config = dict(
    bias='none',
    init_std_up=0.0177,
    lr_mult_o=3.0,
    lr_head=0.0103,
    warmup_steps=200,
    decay_shape='linear',
    max_seq_len=1024,
    doc_mask=False,
    train_tokens=640800000,
)
MLP neurons of a small language model. Each row is named by its layer, matrix (down: output weights) and neuron, and shows model dimensions 112-175. Each number is 128 + 24 x the weight over its row's rms, rounded and kept within 0 to 255. A neuron's up and down rows have the sign that makes its largest values positive.
After each neuron's rows, "fires before" lists the tokens most often just after its 100 highest values on Wikipedia text that the model never trained on.

L10.down48 [ 92 130 115 126 136 111 168 147 140 120 141 150 141 108 154 125 109 118 154  99 136 102 130 100 115 126 140 137 155  87 100 171 154  99 150 163  96 104 150 126 131 109 132 111 112 143 120 129 124 124 124 138 124 126 121 143 139 166 122 144 158 159 134  80]
fires before: "9"

L10.down89 [151 134 164 125 118  98 146 148 143 135 138  86 123 126 149 135 154 139 122 126 101 121 137  89 119 127 132 109 144 146  95 136 123 145 132 136 136 152 144 110 141 133 129 150 141 172  95 112 157  91 170 133 127 120 117 116 118 151 127 146 169 127 129 150]
fires before: " ", ",", " the"

L3.down207 [ 83 106  92 156  72 113 144 127 163 140 111 110 113 136 120 169 148 137 117 120 130 148 107 188 108  95 103 179 129 108 160 139 120 117 145 117 159 147 125 104 103 177 112 156 143 131 129 150 145 133  74  78  81 102 120 168 116 175  98 128 153 126 124 127]
fires before: " ", "\n", "y"

L9.down362 [104 131 141 154 179 101  98 115 164 176 159 133 152 103 156 130 140 145 132 117  94 143  96 173  86 148 154 134 128 131 119  86 138 159 166 112 108 127 172 155  92 101 129 173  95 115 113 115 178 136 153 164 138  87 156 163 105 131 124 127 140 130 153 127]
fires before: "2", "1", "9", "7", "3"

L6.down187 [162 133 135 141  87 142 115 122  90 120 136 145 125 149 124  94 144 131 144 180 100 131 126  91 118 162 144 132 108 100 119 106 111 116 115 142 120  61 141 131 137  97 109 145 117 108 108 169 187 134 118 136 143 104 127 121 113 155 103 153 113 108 113 136]
fires before: " |", "\n", "3", "}", " is", "1"

L3.down292 [ 97 149 130 140 136 124 124 149 144 118 148 102 167 124 121 154 133 123 120 137 154 129 132 135 146 178 109 129  97 170 133 130 126 141 173 116 102 126 119 156 122 141 157 117 164 117 105 174 115 135 104 181 153 119 147 119 110 134 147 103 103 125 138 133]
fires before: "s", "t", "i", "ll", "ble"

L3.down640 [134 130 117 122 126 102 163 109 100 131 131 157 142 167 151 156 152 121 122 135 116 149 160 186 142 185 125 101 140 114 107 134 151 125 148 100 129 168 117 129 122  67  76 144 163 122 151 131 100 136  96 117 115 126 169 118 127 117 115 156 101 117 124 128]
fires before: "|", "-", "===", "The", "T", "=="

L3.down639 [ 86 133 112 105 124 134 121 102  86 112 144 146 151 103 126  89 144 113 127 157 129 138 168 128 111  71 115 161 157 149 139 169 158 140 109 107 107 137 106 133 140 110 111 143 181 154 159 133 111 138 123 167 111 121 126 146 108 136 149 103 138 113 131 115]
fires before: "s", " (", "ac"

L9.down264 [143  92 134 134 116  98 122 143 143 119 154 128 113 128 149 161 105 140  81 142 124 115 109 144 121 131 109 106 124 100 192 138  91 111 166 127  90 114 104 123 118 133 128 157 118 117 142 137 161 113 117 172 165 159 127 124 121 128 112  86 153 149 180 141]
fires before: " of", "ing", " the", "ion", "s", "ions"

L4.down241 [151  70 152  95 103  97 163  98 176 165 124 120 172 150 157 151 137 131 141  44 119 158 123 109 115 164 101 122  86  87 135 146 127 134 162 119 108 144 154 115 117 137 121 110 127 113 103 113 124 132 135 107 135 148 149 124 122 172  96 131 121 107 131 143]
fires before: " to", " the", "es", " ", ","

L9.down167 [106 166 149 134  90 102 113 141 112 146 124 101 157  90 108 138 111 115 121 117 142  89 108 134 119  98 114 167 156 117 148 150  97 139 134  97 143 111  74 152  97 135 138 124 125 167 159 134 136 114 138 134 139  77 152 137 113 152  92 125 152 151 110 106]
fires before: "0", "1", "2"

L9.down327 [117 103 110 141  85 140 167 147 138 140 152 105 146 176 139 107 197  65 120 116  60 115 114 122 119 109 128 111 118 133 150 139 123  91 112 118 124 146 161 120 116 110 123 141 146 125 118 120 115  99 122 109 117 122 162 140 108  95 144  83 130  97  91 113]
fires before: " |", ".", " (", " hurdles"

L4.down221 [155 133 104 127 108 145 115 127 120 116 165 136 124 125 146 102 165 140 127 133 150 102 137 148 144 128 132 113 130 173 106 119 131 137 160 123 138 152 157 127 130 108  75  93 121 155 133 126 149 110  76 121 111 159 138 100 106 193 115 112 137 100 105 104]
fires before: " of", ",", ".", "s", "ed", " that"

L6.down786 [129 106 104 147 126 125 132  88 147  89 118 157 105 139 116  99  85 154  99 111 198 141  66 138 120 104 115 111  81 165 134 111 136 114 117 159 138 111 134 108 118 139 138 123  83 180  92 102 157 118 158 151 119 145 102 101 119 151 118 135 102 103 105 136]
fires before: ":", " by", " as", "ed", " time", " date"

L9.down6 [ 90 112 133 111 113 124 107 136 124 178 143 124  99 124 108 130 156 118 139 140  94 114  67 126 144 134 126 100  85 101  97 137 110 117 111 101 131 159  99 117 105 146  95  51 132 158 119 129  99  97  89 102 131 119 135 142  77 124 105 119 126 118 118 148]
fires before: "1", "3", "2", "k", "\\"

L4.down0 [167 143 103 133 141  84 123 116 106 148 108  97  76  88 121  77 146 155 128 127  75 174 103 131 148 122  85 127  98 151 118 118 134 121 125 122 140 117 105 147 122  95 158 129 132 120 120  78 174 102 148 133 169  92 149 108 132 105 130 127 122 116 152 144]
fires before: "\n", "-", "The"

L6.down721 [159 104  94 129 103 145 132 171 115 140  89 139  99 126 122 159 108 120 140 113 129 135 101 146 107 113 116 124 149 106 103 144 124 138 140 109 127  97 153 195 125 120 127 133 141 128 148  95 192 147 117 130  70 151 125 175 154 174 150 107 103 158  63 112]
fires before: ",", " |", ")", " (", " –", "–"

L10.down482 [133 146 114 161 137 149 116 115 138  80 120  80 136 150 124 150 133 122  87 114 107 138 124  96 151  94 136 119 136 127 117 119 123 124 120 152 106 129 138 161 121 140 131  65 102 143 199 125  73  92 141 135 146 131 130 113 124 123 142 112 168  99 118 160]
fires before: ".", "er"

L6.down247 [120 162 126 159 169 135  99 125 132 157 122 125 126 116 140 167 168 132  99 110 120 136 167 128  95 132  93 121 142 127 115 145 142  94 116 128 141 133 163 168 114  94 122 125  52 130 141  79 154 110 114 140 170 130 125 113 147 189  96  95 158  97 119 106]
fires before: ",", ".", " (", " of", " at", " North"

L10.down471 [134 111 137 160 125 167 122 159 135 147  95 115 108 114 141 103 164 112 112 160 104 156  94 132 117 138 118 112 102 136 162 128 105 144 167 112 140 114 122 142 119 136 163 124 128 113 161 123  91 150 144  82 119 112 115 112 160 122 137 171 107 115 134 123]
fires before: "2", "1", " to", "9"

L4.down379 [143 138 101  98 109 140 151 130 122 147 214 166 120 146 150 131 120  95 161 133 116 100 104 162 113 127 140 101 102 137 155 163  99 136 100 127  93 108 105 146 143  86 156 150  74 129 135 130 165  97 104 126 137 114  95 142 112 151 117 117 135 111 120 137]
fires before: ",", "s", ".", " and", " to"

L10.down362 [ 89  89 134 159 113 111 153 134 149 118 131 113  94 126 123  97 130 133 142 135 153 120 100  75 108  73 106 154 149 166 171 162 141 130 138 150 133 103 146 151 180 137 104 123 122 110 106 137 118 105 109 136 124 166 123 125  93 189 180 146 122 165  99 138]
fires before: ":", " York", "3", " p", ".", " |"

L10.down827 [139 189 118 119 126 121 136 181 129 116 146 159 138 122 159 111  92 104 107 111 131  71 134 137 153 133 110 138 108 127 127  67 128 138 104 124 123  84  93 115 115 113 158 136 129 160 127 106 106 146 130 152  90 125 103 127  71 112 145  87 153 119 119 108]
fires before: "3", "4", "2", "5"

L10.down553 [126 153 147 126 180 131 174 138 147 131 138 147 158 104 119  76 116 139 130 126 156 162 149 147  68 164 109 155 137 106 136 107 148 137 111 114 120 124 104 135 159 131 145 112 123 106 173 140 115  87 138 156  85 167 138 100 171 148 127 124 121 144 142 108]
fires before: "2", "1", "Ch"

L10.down287 [ 77 121 148 122 108 137 165 100 123 120 105 153  89 151 111 108 118 142 107 140 142 158 106 144 142 152 131  92  91 119 155 174 121 135 143 118 150 163 122 157 149 164 133  65 108 119 169 123 118 118  81 138 159 107 135 168 115  69 151 173 111 151 153 142]
fires before: "2", "1", "|", "|---|---|---|"

L10.down415 [146 159 130 141 136 167 100 156 120  88 149 127 139 175 137 113 148 122 102 108 159 125 153  96 103 153 126  99 113  87  89 115 107 111 137 129 141 112  92 103 164 125 144 137 136 162 135 101 117  91 123 162 139 145 139 101 141 139 119 114 173 140 140 132]
fires before: " |", ".", "ni"

L9.down31 [116 105 150 159 165  94 117 137 157 149  60 124 142 126 128 146 146 132  98  58 109  93 142 113 133 150 126 150 162  98 106 129 128 138 112  74 107 109 158 162 108 122  70 137  99 170 128 112  89 123 135 148 113 125  96 130 115 109 132 144 139 111 102  87]
fires before: "6", "7", "8", "5", "9", "1"

L5.down368 [112 149 131 137 142  85 117 140  93 151 141 155 114 153  91 129 145 132 141 124  87 107 136 166 116 120 117  94 117 109  91 201  79 143 139 115 107  90 117 123 101 157 122 158 104 129 157 103 138  99 119 128  96  97 122 156 115 105 108 137 156 125 137 140]
fires before: "9", "8", "7", "2", "6"

L6.down639 [142 143 123 134 155 137 100 154 103 152 114 119 152 126 105 118 118 106 144 129 114 110 139 125 157 140 124 115 112 101 122 185 109 131 166  99  98 130 125 124 112 132 180 145 121 127 135 131 129 144 130  80 152 120  98 170 119 126 119 111 124 154 135 146]
fires before: "2", "0", "1", "9", "3", "8"

L10.down164 [164  78 119 152 159 134 111 129  86 173 107 135  94  92 148 140  79 119 103 134 103 182  89 153 103  97 100 173 159 174 145 107 144 113 131 186 120 143 145  62 141 134 110 142 142 121 128 120 151 125 149 131 139 119 165 155  78  90 118 170 173 132 113 146]
fires before: "\n", " "

L3.down16 [106 128 101 102 143 126 111 145 145  71 126 116 157 142 103 122 127 142 149 144 147  85 131 144 128 154 162 128 167 161 189 177 160 122 110 201 146 122 126 104 137 125 131 104 129 125 145 120 129 107 131 141 120 159 153 161 139 104 140 102 110 138 150 110]
fires before: " ", "\n", " UTC"

L5.down73 [146 140 127 137 117 119  98 131 134 167  98 132 134  88  87 134 172 174 127 118 158 124 128  98 181 100 164 135 119 152 117 142 104 110 144  95 102 149 118 102 138 109 132 167 130 113 126 101 130  98 121  99 116 113 118 174 151 126 141 139 176  98 115 179]
fires before: "2", "1", "3", " ", " season", "s"

L10.down52 [ 99 113 138 145 110 133 132 134 119 102 155 138  95 113 169 102 130 161 139 146 162 157  68 135 170 127 175 160 142 159 155 121 105 102  97 141 137 140 121 112 134 138  77 173 125  77 141 162 123 145 106 152 160 113 120 145 129 126 180 120 145 128 130 156]
fires before: "2", "1", "4", " ", "3", "5"

L10.down263 [117 168 185 107 102 182 124 104 120  99 113 115 152 116 123 171 127  87 136  93 173 122 111 132 138 121 105 122 129 157 144 114 152  95 154 147 141 123 118 173 118 125 126 129 122 187 135 109 135 148 133 128 159 146 134 142 121 101 138 148 108 149 106  81]
fires before: "0", "5", "3", "2", "4"

L10.down259 [105 135 137 159 113 124 168 139 133 112 142 107 137 147 170 100 143 114 138 111  90 126 119 117 142 170 130 119 123 118 119 153 140 155 127 133 136 148 143 110 194  93 126  67 102 129 148 140 157 100  90 142 160 152 135 144  94 131 141 104 101 112 122 103]
fires before: ".", "1", "0", "2", "7", "})"

L4.down504 [105 120 153 126 100 111 118  92 149 141 139 168 164 162 130 153 102 106 135 164 111 143 128 117 136 129 136 181 129 154 139 128 125 105 162 120 150 137 158 157 106  87 123 142 135 137 140 131 130 110  90  97 166 129 161 117 123 146 141 139 134 116  82 123]
fires before: "-", "|", "\n"

L9.down436 [126 104 100 156 130 154 149 147 167  99 147 125 136 154 120 103 107  96 135 138 131 140 144 118  82 139  91 131 140 126 121 130 123 119 132 123 140 141 151 106 154 147  86 104 115 144  63 145 126 108 137 112 134 120 147 139 117 109 145 156 160 139 124 136]
fires before: ".", " |", " in"

L10.down156 [101 131 104 115 149  89 129  79  84 149 127 127 126 101 101 174 124 109  97 134 137 149 111 141 131 110 119 153 106 143 116 131 107 153 107 100 127 114 146 128 137 137 136 153 141 131 170 142 120 111 164 107  66 147 125 122 105 135 109 137 138 138 134 143]
fires before: " ", "4", "0"

L10.down477 [127 102 103 128 101  93  88 137 116 148 117 126 145  93 111 147  89 142 131 173 152 163  75 117 151 135 112 143 124 147 136 147 109 178 108 113 111 138 141 113 107 120 113  91 128  87 139 123 114 127 110 151 152 122 128 169 131 105 110  93 130 153  89  92]
fires before: "ed", "ing", " as", "d", "s", "ated"

L10.down137 [131 147 132 132 177 131 140 187 109 124  87 147  81 152  98  99 145 122 137 155 100  70 110 108 123 108 141 145 122 171 120 199 166 169 104 127 133 104 101 136 139 117 147 139 103 126 122  42 133 130 100 102 150 187 126 125 113 131 126 126  85 165 144 122]
fires before: " (", " |", ")", "\n"

L3.down36 [148 155 158 127 127 118 148 118  96  92 177 136 114 130 141  92 149  83 116 116 129 130  83 111 142 135 149 107 108 139 148  96 102 145  99 194 150 150 123 125  97 128 129 109 107 185 135 119 149  73 158 148 175 152 138 132 131 116 151 171  89 107 133 167]
fires before: "1", "2", "3", "0", "5", "4"

L3.down595 [129 147 133 109  95  97 131 117  84 139 136  86 134 108 101 119 108 113 114 105 160 152  90 153 113 129 122  95 142 168 122 151 158 108 164 145 127 119 142 124 118 113 104 116 122 136 127 136 162 124 120 130 155 126 160 119 101 135 151 100  85 132 118 120]
fires before: " |", "==", " as", " and", ":"

L9.down757 [132 135 193 141 142 129 112 134  95 103 150 109 125  95 160 175 126 157  96 135 116 147 114 150 126 133 118 115 110 121 149 160 106 161 140  95 112 121 116 112 117 142 140 145 135 149 148 150  89 154 115 125 132 107 108 157 104 132 122 119 155  85 140 121]
fires before: "″", ".", "2", "4", ":", " ("

L5.down403 [128 152 149  75 119 131  83 146 112 139 124  96 139 137 121 122  85 139 117 122 139 121 134 142  99 120 101 112 120 113 135 168 149 108 115 133 141 152 162 132 171 114 112 136 147 144  96 107 100 127 143 140 146 127 194 115  73 167 142 111 162 162 180 128]
fires before: "==", "s", "er", " and", "\n", " =="

L6.down640 [134 124 138 148 165 130 142 141 159 105 106 114 113 154 113  88 122  98 128 162 146  92 158 118 158 135 120 143 127 157 128  81 145 190 126 176 150 156 108 127 115 102 129 149 140 137 134 120 133 144  99 137 146 137 143  96 142 123 126 115 122 147 144 102]
fires before: "0", "8", "5", "2", "4", "6"

L4.down290 [133 164 120 116 117 136 112 158 123 106 121  90 109 142 125 156 123 116 151 117 117 149  77 114 159 114 138 116 161 115  99 103 148 127 125 144 150  86 131 166 134 106 124 130 109 132 102 130 131 151 127 147 139 158 134 145 159 107 154 152 113 167 125 104]
fires before: "zu", "ki", " (", " Su", "-", " |"

L6.down770 [112  96 136 150 105 138 120 142 118  87  92 136 103 121 134 118 107  65 103 158 119 113 137 141 122 106 130 132 129 131  97 105 163 156 134 102 149 163 152 150 104  98 115  83 149 146 136 173 105 142 167 137 130 123 111 148 153 128 114 126 153 155  83 131]
fires before: " ", "|", " Q", ":", "-", "2"

L6.down343 [ 99 130 114 151 107 127 118 104 113  95 114 118 129 114 156 127 145 105 172 154 116 127  89 202  94 130 163 153 127 192 132 156 114 154 121 128 114 138  95 180 145 139 166 180 125 148 149 166 137 124 117 168 124 166 132 126 124 145 130 120 103 130 124 159]
fires before: "s"

L10.down188 [125 118 108  98 139 121 125 145 149 132 121  93 119 127 156  98 130 153 155 119 145 136 150 142 117 150 147 124 103 131 137 146  89  85 118  92 133 117 153 113 127 135 118 148 107 124 114 120  93 146  83  90 169 116 154 118 134 147 124 153  96 102 153 153]
fires before: "6", "4", "5", "1"

L9.down21 [103 193 103 129 160 170 138 139  91 141 124 114 125 138  88 143  65 128 151 112 148 117 126 139 119 163 132 103 176 148 132 117 159 174 121 157 119 143 114 134 148  91 144 152 154 154 134 157 140 125  85 133 129 147 134 122 148 108  90  82  95 119  69 143]
fires before: " |", "0", " the", "7", "3"

L9.down277 [108 136 136 118 170 107 163 114  80 110 107 109 145 117 143 125 143 130 164 120 135 115 143 138 152 157 125 112 120 104 129  99 174  98 173  88 173 132 147 139 127 160 131  87 125 134 130 117 108 131 150 106 148 170 148 136  67 142 127 137 160 144 130 131]
fires before: "3", "2", "8", "1", "4"

L6.down367 [116 140 126 144 133 152 174 117 131 155 136 105 145 122 173 128 112  96 135 176 109 137  79 142 117 126 120  90 123 172 146 112 136  89  77 159 111 112 135 112 121 124 159 102 109 113 139 123 107 145 149  60 150 123  90  94 107 141  81  94 128 114 110 107]
fires before: " |", " ", "9", "%", "1", "0"

L10.down685 [154 115 159 154  84 108  95 127 118 121 152  76 129  93 180 131 122  98 102 149 146 153  84 138 136 126 124 144 180 147 150 130 129 157 112 136 123 124 144 144 124 121 121 115 148 107 126 105  95 133 125 110 129  95  76 149 114 119 136 131 134 130 106  92]
fires before: "ed", "ing"

L10.down204 [108 139 127 118  66 144 159  98 138 143 119 172  81 115 103  99  80 113 113 137  96  79  94 143 114 147 128 100 137 131 125 175 152 150 107 115 108 112 101 124 137  96 145 148 136 114 106 161  90 123 129  87 137 164 122  86 142 138  83 125 119 155 122 106]
fires before: "0"

L10.down555 [138 133 148 121  94 109 108  79 112 147 185 152 168  94 119 119  90  96 134 124 123  98 139 117 145 140  95  99 139 162 127 127 160 150 111 125 133 120  88 125 108 170 146 122 140 119 148  84  96 110 122 169 155 153 109 115  93 119 111 127 134 133 124 123]
fires before: " and", ",", " –", ")", " ("

L9.down172 [111 125 144 145 160 142 168 115 121 172 122 163 122 127 142 162 132 101 134 102 144 127 141 145 127 156 130 112 186 123 161 152 129 135 118 164 116 140 119 104  77 137 105 130 116  89 136 124 141 122 110 116 130 122  92  83 161 156 118 100 124  83  92 100]
fires before: "0", "9", "4", "6", "7", "5"

L9.down424 [111 111 128 134 113 126  87  88 140 144 123 130 118 109 157 109 133 112 109  95 199 139 134 140 111 135  90 117 126 119 112 114 139 117 126 120 159 150 112 125 117 147 125 156 145 113 159 142 118 105 103 119 182 127 141 181 124 183 121 129 132 112 126 118]
fires before: "-", "2", "9", "0", "3", "8"

L10.down600 [137 103 174 139 108 122 141 128  95 118  85 121  84 143 150 116  86 149 162 103 154 132 151 143 130 104 144 142 145 114 159 100  81 147 153 102  97 190 131 132 145 140 109 108 121 148 168 128 139 138 149 124 146 105 160 132 111 107 117 154 165 149 111 146]
fires before: "2", "1", " ", "+", "3", "4"

L9.down506 [150 180 144 118 136 158  96 139 104 132 152 132 125 139 150 158 119 137 116 101 119 126 182 174 103 118 136 122 132 120 166 194 121 138  89 138 144 119 151 137 141 152 129 120 150 151 116  73 138 116 120 165 122 129 112 139 128 100 110 117 163 137 130 101]
fires before: " ", " the", " age", " a"

L10.down580 [155 137 118 158 143  68 142 101 115 167 151 155 145 108 150  98 104 134 141  99 104 145 148 147  96 152 110 151 130 153 142 127 118 112  67 153 122 152  80 134 108 138 136 133 143 144 155 109 122 137 117 133 136 140 128 141  73 147 129 161 115 129 125 159]
fires before: " ", " −", " +", ".", "\n", " |"

L3.down646 [145  81 170 136 144  89 102 116 166 171 130 117 112  96 143  93 145 144 160 114 116 123 115 144 144 143 151  96 132 123 106  88 147 129 129 151 133 137 155 158  71 136 134 103 163 105 117 136 140 109  82 143 126 133 155 158 130 149 150 144 151 175  99 137]
fires before: " of", ",", ".", " and", " in", " "

L5.down799 [141 115 180 141 138 147 107  52 146 121 134  96 144 112 121 187 192 119 105  91 118 143 149 158 119  94 131 136 124  92 122 129  99 130 133 112 152 174 133 115 138  67 162 162 114  98  91 141 117 146 110 141 129 117  95 135 106 130 119 150 104 154 106 108]
fires before: "0", "8", "4", "1", " no"

L10.down210 [123 130  92 121 137 129 174 151 120  88 154 139 140 148 166 112  85 106 107 173 119 123 167  90 161 100 145 106 141 127 115 138 129 123  42 117 126 119 138 119 129 119 150 104 158 155 139 177 150 109 126 107 154 137 165 116 140 166 105 119 114 142 119 104]
fires before: "0", "1"

L3.down696 [171 114 119 127 113 133 111 138  99 152 111 115 126 110 122 142 139 128 144 151 120 116 142 153 135 110 119 141 139 142 121 134 125 132 141 176 146 136  64 112 132 130 116  91 147 116 108 123 158 104 164  93 163 132 117 171 155 148 149 139 101 102 167  95]
fires before: "\n"

L4.down800 [138 102 144 121 131 135 144 133 153 112 101  64 144 153 125 128 149 174 140 147 122 140 160 137 126  54 148 117 154 152 101 183 100 158 143 129 163 118 109 113 115 175 126 155 177  98 120 144 141 128 131 112 149 115 135 130 122 161 112  65 103 155 114 129]
fires before: " "

L5.down168 [139 139 133  87 104 114 118 124 146  80 149 122 180 118 113 106 120 145 151 156 120 154  98 131 134 137 128  90 117 152 119  92 152 168 136  95 144 119 117 148 131 127 124 100 129 122 173 142 105 152 131 137 166 133 126 151 100 119 135 174 139 148 127  93]
fires before: " ", "\n", " L", " Score", " ("

L9.down503 [163 162 157 126 158 121 102 138 128 122  96 134 159 134 135 107 149  84  99  88 151 115 154  95 122  84 154 135  66 150 132 159 118 152 143 127 126 121 129 137 137 118 124 128 189 140 144 128 175  72 155 116 150 133 174 134 133 143 162  91 117 109 144 137]
fires before: " ", ",", ")", " |", "}"

L9.down68 [105 100 119 168 178 118 124 127 136 156 104 133 117 152 123  96 130  99 162 135 126 148  87 106 112 137 153 106 134 128 114 124 170 117  94 104 106  88 137 126 100  94 130 132 157 174 141 179 131 145 133 198 112 118 143 153 143 130 153  94 139 126 126  85]
fires before: "0", ",", "1", "6", "8", "2"

L10.down472 [153 134 157 119  90 121 123 129 115 105 129 107 138 142 167 143  78 165  98  93 133 102 120 137 112 183 147 143 112 114 170 119 134 164 123 133 165 110 175  61  84 103 142 117 146  69 152 114  62 165 134 169 127 155 160  92 118 127 102 105 132 146 112 115]
fires before: "ed", "d"

L4.down747 [118 151 115 188  98 120  98  97 106 138 145 122 149 137  98 153 149 167 133 126 110 141 103 126 148 102  99 131 143 116 167 135 113 172 155 134  99 142  54 136 100 180 118  84 131 144 134 147  90 100 106 165 122 147  95 148 127 104 119 160 107  98 137 111]
fires before: " |", "1", "2", "4", "7", "6"

L10.down589 [114 140  63 110  95  93 117  94 104 110 163 117 129 147 146 126  95  58 160 173 116 151 133 116 127  96 144 177 108 108 169 138 147 137 134  92 165 139 177 133 138 149 132 102 139 128 149 135 136 128 146  84 167 115  88 133 112 158 112 130 100 138 151 102]
fires before: "4", "3"

L4.down530 [183 142 129 139 145 131 133 127  85  79 139 106 139 150 139 108 133 106 120 132  99 113 152 161 128 159 124 136 133 110 131 160 131  98 125 125 152 108  91 127 129 143 120 120 121 129 135 117 129 123 150 127 117 131 122 155 125 135 128  88 124 130 106 146]
fires before: " the", " its", " his"

L6.down297 [ 83 154 139 127  94 109  85 147 109  98 113 127 121 129 105  87 109  94 161 130 105 115 131  73 136 122 126 106 142 131 125 146 128 143 122 139 154 128 145  91 112 101 120 120 107 128 132 130 121 124 146 140 107 149  97 172 122 136  78 146 128  90 123 151]
fires before: ".", " ", "-", ":"

L10.down296 [125 138 167 143 126 144 111 143 151 101  87 136  77 124 147 116 126 164 116 119 154 132 176 118 114 143 112 128 112 173 103 129 108 129 115 140 114 148 123 137 127 132 141  85 126  92  89 110 111  99 183 141 125 108 106 107 107  95 138 143 137 146 147 160]
fires before: "1", "2"

L4.down426 [169 143 140  98 136 150 133 107 118 127 120 124 105  77 163 140 113  88 120  89 144 152 160 139 134  97 126 162 125 107 141 135  93 156 115 100 148 136 116 132 147 144 107 117  90  93 127 147 180 135 154 161 145 108 136 122 163  92  86 118 193 133 113 163]
fires before: "s", "ing", "t", " the"

L3.down492 [146  86 129 133 117  88 105 163 175 132 131 125 140 104 106 133 153 130 123 132 112 134 113 118 138 120 167 127 136 121  86 126 136 122 125 133 140 164 131  89 107 146 150 143 132 133 174 111  99  95 151 109 167 158 106 135 102 108 114 128 137  99 136  92]
fires before: " ", "\n", " —"

L4.down572 [118  90 146 133 136  89 130  99 155 132 132  88 116 126 130 128 112 139 105 172 113 113  78 155 158 147 139 110 120 116 159 135 115  98 115 140 177 176 122 137 122 139 129 120 112 112 118 131 122 120 131 109 130 128 160 102 111 109 114 123 109 155 162 111]
fires before: " "

L10.down250 [ 92 161 145 147 130 160 115 151 156  96 134 131 113 145 109 127 129 118 103 169 121 134 152 111 108 121 133 101 110 138 130  91 154 145 167 142 128 109 123 173 153  68 121 152 118 153 137 149 112  92 122 118  95 149 108 130 129 136 101 123 126 139 150 124]
fires before: "1", "2", " |", "3", "7"

L6.down54 [151 120 112 140 156 129 103 158 138 108 118 152 135 117  74 200 129 129 153 130 128 155 132 152 111 105 134 159 133 137 108 124 175 162 148 141 144 137  91 110 127 144 112 121 159 143  84 167 160 146 155 131 146  67  82 152  91 132 133 139 164 111 127 127]
fires before: " ", "\n", " ±%"

L9.down153 [133 116 110 125 141 141 121  95 138 152 151  80 162 134 140 154 101 154 121 167 136 141 130 106 140 104 149 113  91 157 110 165 112 120 128 141 159 104 133 142 130 171 123 149 137 141 101 125 112 102 163 117  97 103  98 123 121 148 148 143 120 163 129 130]
fires before: " the", " a"